Weights of a small transformer language model: 621M tokens.
MLP neurons of a small language model. Each row is named by its layer, matrix (down: output weights) and neuron, and shows model dimensions 314-377. Each number is 128 + 24 x the weight over its row's rms, rounded and kept within 0 to 255.
A block is one neuron, or neurons of one layer that tend to fire together. After each block is what it responds to, as a language model described it from the Wikipedia text at the highest values.

L5.down44 [107 135 130  93 127 107 124 152 146 103 103 122 141 121 123 110 135 139 114 133 142 122 129 150 126 171 126 143 190 131  89 144 131 132 113 136 149 152 136 100 145 123 104 121 118 118 113 114 138 166 117 134 143  72 118  79 184 119 153 147 155 155  93 148]
L5.down73 [161 105 116 133 151  99 131 163 186 133 131 116 165 149 103 153 130  80 106 142 141 147 156 120 156 129 178 117  99 170 162 150 134 136 191 170 135 141 162  89 110 108 112 119 150 155 109 152 126 129 142 145 134  87 150 122 131 137 130 135 139 167 160 112]
L5.down330 [147  98  49 126 101 126 161 131  96 108 116 157 149 161  98 123 126 106 130  84 127 124  99 133 131 127 115 125 147 111 159 120 154 115 154 121 137  92 142 137 100  83 142 152 142 129 136 168 129 129 148 106 139 125 174 120 156  87 132 190 122 166 123 114]
L5.down511 [124 112 127 128  94 153 124 133 153 157 113 107 142 121 123 158 106 109 121 165 139 115 116 153 146 143 103 143 108 119 176 130 165 140  40 108  91 105 153 148 155 118  92 116 145 155 123 144 114 142 116  97 105 116 150 132 125 147  97 116 134 117 129 104]
L5.down813 [120 144 148  96 135  89 113 109 143 115 174 156  79 128 134 125  97 105  76 131 112 132 148 118 136  71 160 130  85 162 146 126 163 136 155 158 121 139 133 106 159 151 149 152 121 140  78 134 148 113 149 129 143  81 133 137 149  97 120 127 141 132 141  97]
L5.down863 [112 115 132  88 169 125 120 155 138 132 133  94 137 134 130 140  96  96  86 162  70 140 180 145 123 115 158  83 115 143 101 127 135 169 182 164 154 151 102 140 160 119 113 125 141  87 137 102 118 132  87 159 124 116 156 142 165 101 155 191 165  95 110 120]
L5.down886 [160 144 105 139 131 167 174 127 144  91 148 140 132 105  81 108 107 164 139 115 127 104 114 120 171 100 110 142 149 145 136  69 138 124 131 124 155 139 111 123 152 117 190 157 133  99 133 139 125 148 125  74 111 141 103 140 168 145 100 155  95  95 116 159]
L5.down1131 [164 178 108 135 112 121 112 158 127 116 161 141 105 134 137 138 129 151 127 120  91 127 177  97  97 124  86 154  84 132 178 116 124 123  95 168 141 119 136 146 104 115 119 116 106 141 134 122 114 142 116 138 104  36 111 111 154 127 139 134 130 122 172 105]
Description: A single-letter "h"/"H" piece that starts a word split into pieces, often after quotes, hyphens or headings: "H|appy", "h|undreds", "H|onours".

L5.down176 [126 165 139 129 168 122  94 116 141 128 157 148 113 113  90 142 100 134 134 118 163 114 115 128 137 124 100  99 180 104 132 158 132  92 185 121 106 130 120 142  74 129 139 152 157  90 127 157 137  99 108 135 108 155 142 124 116 137 110 134 123 148 167 122]
L5.down287 [139 140 143 102  89 105 136  92 136 150 122 128 125 153 128 122  79 164 131 153 162 112 165 130 138 142 121 134 148 137 122 143 133 146 146  79 130 141 105 136 106 166 175 109 171 137 108 130 182  98 124 117  98 128 145 117 133 130 136 158 115 113 133 115]
L5.down464 [ 88 122 179 120 140 130 162 113 184 134 128 112 131 131 121 120 132 137 166 186  82 165 108 138 115 118 172 157 106 109 118 149 155 149 118  92 109  71 153 148 138 138 141  98 130 107 120 120 148  86 154 167  85 101  76 146 126 135 129 127  94 134 126 119]
L5.down674 [158 124 112 138 100 157 110  78  55 131 108 139 107  92 137 123  95 127 167  59 158 112 128 142 163  91 123  91 182 129  99 157 155 115 169 117 116  96 171 116 136 139  93 126 114 155 105 143 148 133 159 155 108 134 168 113  97 161 141 102  78 144 129 137]
L5.down734 [144 148 132 103 153 150 125  94 106  93 149  86 140 133 128 141 108 169 129 144 108 141 140 137 151 147 154 131  94 134 117 113 154 128 127 100 180 104 121 149 106 136  97 132 119  99 121 180 107 169 137 142 125 162 125 121 131 115 100 158 128 119 156 173]
L5.down852 [161 139 154 132 124 155 133 110  89 122 115 137 122 159 189  79 123 106 132 108 156 118  89  94 156 148 121  94 121 121 110 118 151 128  91 123 143 104 112 162 100 122 126  89 116 151 109 119 151 123 113 116  93 117 119 137 147 124 130 150 137 171 148 141]
L5.down1107 [111 131 103 143 138 125 159 161 120 124 123 146 159 113 145  92 128 106 140  99 146 136  82  90  54 123 107 126 101 127 148  99 126 126 119 126 124 144 138 146 146 129 103 132 155 107 134 129 126 109 167 133 129 158 112 141 126  75 118 112 178 161 150 100]
L5.down1688 [121 146 124 105 147 150 130 131 112 128  94 150 115  86 160 116 130 149 123  74 135 127 134 132  83 128  78 123 150 150 148 125 122 132 113  92  98 120 176 153 165 136 140 130 133 164 144 142 149 124 108 146 121 101 112 108 125 122 117 176 118 115  96 139]
Description: Tokens right after a numeral in census, infobox and table data: unit starts (s in square or sq mi, MHz, mi), decimal points, and "a population".

L2.down697 [128 149 179  97 129 121  95 109 133 106 139 117 121 117 143 161 130 147 128 159 109 132 130 129 125 138 173 148 118 156 100 118 155 161 137 149 145 130 124 118 103 122 145 109 141 114  95 119 113 117 114 108 124 151  94 123 120 128  81  82 138 114 133 118]
Description: Predictable pieces of templated place-article text, such as the colon after Summer (DST), Area code, census, and density of; also time in at the time.

L2.down871 [107 115 125  97 119 164  93 137 160 114 147 144 153 100 166 123 124  60 130 149 140 174 113  98 167 114 101 115 120 162  94 148 144 145  75 113 124 120 120 131 147 110 133 115 122 124 121 151  92 133 157 100 130 127 179 162 109 117 166 122 150 138 119 113]
Description: Short first fragment of a word split into pieces, mostly right after a hyphen in compounds like five-hit, three-hour, six-month; also inside names (Nagasawa, Shiho).

L4.down54 [181 116 149 162 191 119  83 109 102 125 147 174 131 129 112 121 136 169 128 136 134  75 148 165 128  96 144 106 143 124 156 108  99 119 106 124 125 134 130 140 109 172 116 115 152 132 109 163 104 107 129 113 155 132  93 140 115 118 116 137 128 102 150 113]
L4.down378 [ 97  86 113 135 183 106 140 110 165 133 116  45 139 142 147 105 115 138 109 124 185 145 119 121 101 109 159 130  87  93 125 139 101 153 144 131 108 175 111  97 135 132 138  85 146 112 171  95 103 128 171 142 126 149 111 125 118 135  98 186 118  98 131 122]
L4.down767 [117 175  99 181 127 127 140 150 106 110 150 120 147 104 139  98 138 103 150 107 185  82 160 118 120 155  97 145 109 105 123 139  74  95 120 132 121 152 127 112 134 130 165 101  90 136 138 106 113 146  90 112  87 130  93 118  98 156 143 104 105 107 130 125]
L4.down785 [176 132 121 100 125 102 141 123 142 130 138 149 112 125 112  88 118 139 139 138  83 164 111 129 147 146 118  90 131 173 104 125 108 127 139 102 174 134 139 132 117 127 136 134 130 131 100 133 126 129  95 154 140 127 147 107 151 175 115  84 115  86 135 140]
L4.down889 [121 115  88 116  86 176 128 137 196 134 117 126 148 155 186 111  90 107 121 127 155 121 154 122 113 135 132 124 178 141 126 169 126 182 131  97 139 110 133 105 103 168 121 141  96 121 122 119 161  85 127 116 143 136 134 129 120 130 181 118 162 122 125  71]
L4.down1045 [170 149  96 112 139 120 127 142 112 135 147 135 155 125 135 136 122 134 111 115 122 109  87 138 120  79 169 128  87 159  89 114 171 128 165 152 132 116 133 143 159 121 107 127 126  98 140 140 110 118  98  76 159 115 131  98 109 194 152 137 136 113 186 114]
L4.down1329 [153 128 145 126 152 109 150 142 140 133 129 123 156 136 140 168  84 105 133 120 111  85 103 152  85  74  99 160 128 179 110 117 126 140  83 126 101 106  72 137 161 184 146 144 142 136 144  80 108  99 140 168 117 123  66 169 150 175 125 150 126 133 132  93]
L4.down1369 [109 140 105 157 132 135 138  94 164 100 106 119 125 170 126 118 115  75 147 177  77 153 118 134 137 121 158 102 136 122 117 160 122 132 127 130 144 150 144 140 135 163 129  77 141 126 127 149  89 161 164 149 115 196  99 157 132 141 145 117 134 102 139 130]
Description: Unit tokens right after a number in infobox stats (sq mi, ft, in, mol, kb, per cent), plus the article "a" before quantities or nouns.